Part of a small language model's weights.
Size: 13 layers, width 512, 4 heads of 128 (2 for keys and values), MLP 1344 SwiGLU, vocabulary 50257, 63.4M parameters.
Architecture: RMSNorm before each block, learned and rotary positions, tied embeddings.
Training: a variant of Muon for these matrices, 503M tokens, 4296 steps.
MLP neurons of a small language model. Each row is named by its layer, matrix (down: output weights) and neuron, and shows model dimensions 208-335. Each number is 128 + 32 x the weight over its row's rms, rounded and kept within 0 to 255. A neuron's up and down rows have the sign that makes its largest values positive.
After each neuron's rows, "fires before" lists the tokens most often just after its 100 highest values on Wikipedia text that the model never trained on.

L8.down117 [132 134  87 110 136 226 125 203 107  81 160 117 141 134 140 135 132 131  91  87 161 119 136 109 100 112 103 130  80 139 105 125 122  60  64 121 109 136 130 138 155 135  98 147 124 146  23 120  44  98 114 157 116 105  92 126 129 150 135 193 152 141 107 113 104 139  79 135 133 148 148 157 149 160 111 108 122 103 118 152  99 140 122 181 136 140  97  91 146  88 142 120 104  89 138 128 132 104 123 163 100 123 138 117 168 189  61  98 146 109 162 103 147 186 127 141 138 166  73 135 165 135 118 145 138  67 183 105]
fires before: ".", "\" |", ":", "′", ")", "5"

L10.down48 [114  89 146 178 163  93 118  85 130 199 135  99 156 101 161 106 164 115 112 125 146 156 146 157  84 102 128 157 150 123 120 150 132 113 165 105 135  88 190 155  63 153 141 120 124 168  95 165  57 111 129 111 114 165  92 166  95 161 115 111 186 175 177  98 126 183 110 126 104 142 103 147 154 128  88 183 189 136 170 138  82 116 180 117  98 195  87 105  90 122 121 151 118 167 156  99 127 117 153 181 124 129  87 117 164  86 100 123 207 126 120 100  84 122  38 183 175  94 133 184 130 136 141 107 144 168 148 170]
fires before: "===", "=="

L5.down389 [114  97 148 162 138 105 186 151 164 138 110  81  95  93 137  26 139 127  87 136 145 181 132 133 167 117 121 145 120  74  60 160  85 126 157 115 134 134  98 137 115 148 131  98 151 135 127 108  18 159 134 121 156 132 132 161  98  80  94 116 193 208 146 140 153 118 169 105 130 153 171  83 114 135 122 148 182 175 124 104 134 163 195 187 107 123 143 107 155  73 122  92 158 147 116  82  85 171 140 196 140 123 134 153 151 132 173 143 147 147 142 149  87 125 131  88 138  92 124 138  90 104 155 122  93 111 105 150]
fires before: "ologist"

L3.down823 [155  99 141 129 179 109 152  97 132 160 103 142 115  94 155  99  96  56 109 135 115 115 122  97 132 121 182 156  95 131 139 146 141 133 114 100 116 191  74 178 110 124 100 119 152 133 138 153  92 189 149 148 122 153  86  79 159 121 177 119 150 151 185  89 127 112  92 122  79 134 134 137 112 164  97 140 117 139 136 124 133 164 200 139 151  65 140 133 182 128 112 129 130  73 151 109 178 160 165  93 133 161 112 126  98 130 148 132 151 140 145 112 126 127 110 148  91 107 156  84 164 132 155 168  81 111 116 177]
fires before: ".", "0", "|  | Democratic hold", "===", "100", "00"

L10.down312 [148  73 146 125 130 114 158 230 113 104 103  94 125 102  95  73 109 139 123 157 162 114 107 166 153 104  99 151  95  93 155 100  91 124 196 153 104 159 185 170  58 157  87 129  87 120 109 145 106 139  27 107 125 224 119 179 105 180 200 150 139 128 149 124 117 143 118 143 109  75 110 143 129 104  97 133 169 144 120  80 192 138 113 127 167 184  86 186 108 148 170 117 119 146 128 141 123 131 141  94 113 113 135 190 173 113 130 155 124  99 138 108 153 130 141 177 111 154 139 104 118  42  95 146 146  86  95 162]
fires before: "008", "009", "010", "007", "978"

L2.down556 [107  74 124 113 164 180  76 144 182 162 188  91 116 130 192 148 112  92 125  35  88 108  73  81 143 157  44 142 106 185 137 123 157  96 195 196 148  95 166 152 125 147 139 208 155 172 196 155 100 149 194 156 132 100 100 117 105  76 137 107 137 131 106 113 146 148 130 133 116 155 153  92 141 192 126 137 157  70 125 109  98 104 104  97 108 103 119 120 141  71 171 175 112  91 143 123  84 129 117 133 119  85 157 104 100 110 187 151 183 137 133 101 146 111 119 179  73 173  79 127 136  93 110 164 214 151 179 163]
fires before: ", ", "ledge", " and", "uter"

L2.down71 [123 155 136 147 130 116  55 108  98 119 176 169  87 162 163 113 124 123 126 127  99 161 174 124 150 111 107 160 143 157 177 138 168  66 121 129 148 172 115 114 108 165 153 115 108 123 120 139  69 137 133  90 152 143 156 130 109 163 150 136 138 139 110 146 104 149 194  94 159 152 106 225 154 146 191 125 126  38  81 138  96 177 177 135  82 162 128 128  63 141 123 141 103 125 139 146 136 103 128  89 125  98  86 148 122 120 140 111  82 141  81 154 142 172  88 117  97  84 102 103 115 150 173 157 146  93 104 134]
fires before: "2", "1", "5"

L8.down847 [ 85 103 107 106 147 157 108  91 159 136 125 126 123  93  90 123 191  86 135 123   0 153 157 108 106 113 138 111 183 147 163 148 138 158 110 109 136 108 131 124 163  93 207 121 160  98 137  92 152 138 107 143 179 160 142 125 123 154 110 120 127  42 106 110  91  84 122  83 159 111 102 146  69 105 112 174  98 140 106 165 118 126 158 118 156 145 130  67 118  57 105 132 159 130 155 106 149 156  79 149 149 163  33 161 173 109 173 201 138 136 105  51  88  61 145 146 133  96 126 113 107  98 174 133 154 151 158  89]
fires before: "5", "4", "024", "025", "005"

L10.down268 [117 148  87 104 114 140  77  96 128 128 123 161 129  93 108 102 134 124 155 172 105 134 206 130 119 119  89 127 115 138  44 180  95 136 155 102 148 137 119  71 129 111 130  63 124  39 130 134 146 119 137 177 122 148  93 145 149 148  76  77  59 123 189  98 116 107  98  98 139 144 148 134  49 142 142  95 129  74 129 113 128  99 157 165  76 173  73  83  97 126 165 114 144  94 100 133 125 101 112 130 153 156  97 137 155 116 157 101 162 203  82 101 183 133  76  94  77 123 129 163 107  49 114 155 141 190  87 110]
fires before: "ologist", "athlon", "ot"

L10.down423 [150 112 129  62 106 163 153 130  90 143 147 146 122 130 106 116 132  96  74  80 129 218 113 123 148 145 144 138  92 128 102 139 170  87 112  69 144 144 105 100  73 147 109 104  55 165  95 143 147 103  99 159 136  97 128 182  94 135 105 157 124 114 110 163 149 160  72  84 160  63 123 116 147 139 145 118 138 174 110 155  46 104  99  64  97  80  81 149 166 167 130  87 125 121 117 167 152 154 143 137 163 134 119 113 132 114  46 162 147 119  76 129  72 134  69 101 111  77 130 154 106 154 204 128 111 123 112 155]
fires before: "010", "011", "008", "009", "012", "006"

L10.down923 [143  56 107 112 186  84 126 157 154 130 142 112 123 125  96 137 115 100 153  90 117 140 168 131 110 127 173 180 105 126  90 163 163 111 117 127 106 104 159  60 124 132 108  99 104 109 114 147  93  57 122 100 123 157  93 160  89 109 118 111 136 166 183 158 219 149 123 132 109 136 127 142 128 160 150 153 130 106 121 133 146 123 110  46 116 131 114 135  88 169  76 138 132 124 103 162 112 137  73 158 126 179 168 143 202  94  84 161 117 110 116 114 199 111 133 134 143  87 128 153 173 158 110 136 126 136 152 126]
fires before: "8", "12", "11", "14", "13", "10"

L2.down836 [ 89  74 147 108 136 107 148 128  72  71 192 111  74 136  74 116  83  64 115 107 155 126 174 122 131 122 127 113 110 140 118 118 110 152 162 108 145 192 119 103  87 139 106 122 176  95 178 128 167 185 134 118 111 118 131  84 115 141  99 140 115 122 139  75 158  99  99 164 136 158  98 141 166 132  98 131 188 110 120 103 119  71  98  75 109  92 122  98  65 157 121 192 105  85 147 116 187 149 170 174 134 134 163 120  92 132  95 138 135 155 171  94  74 119 106  82  76 141  84 154 125 137  96 121  87 102 138 128]
fires before: ", ", "am", "1"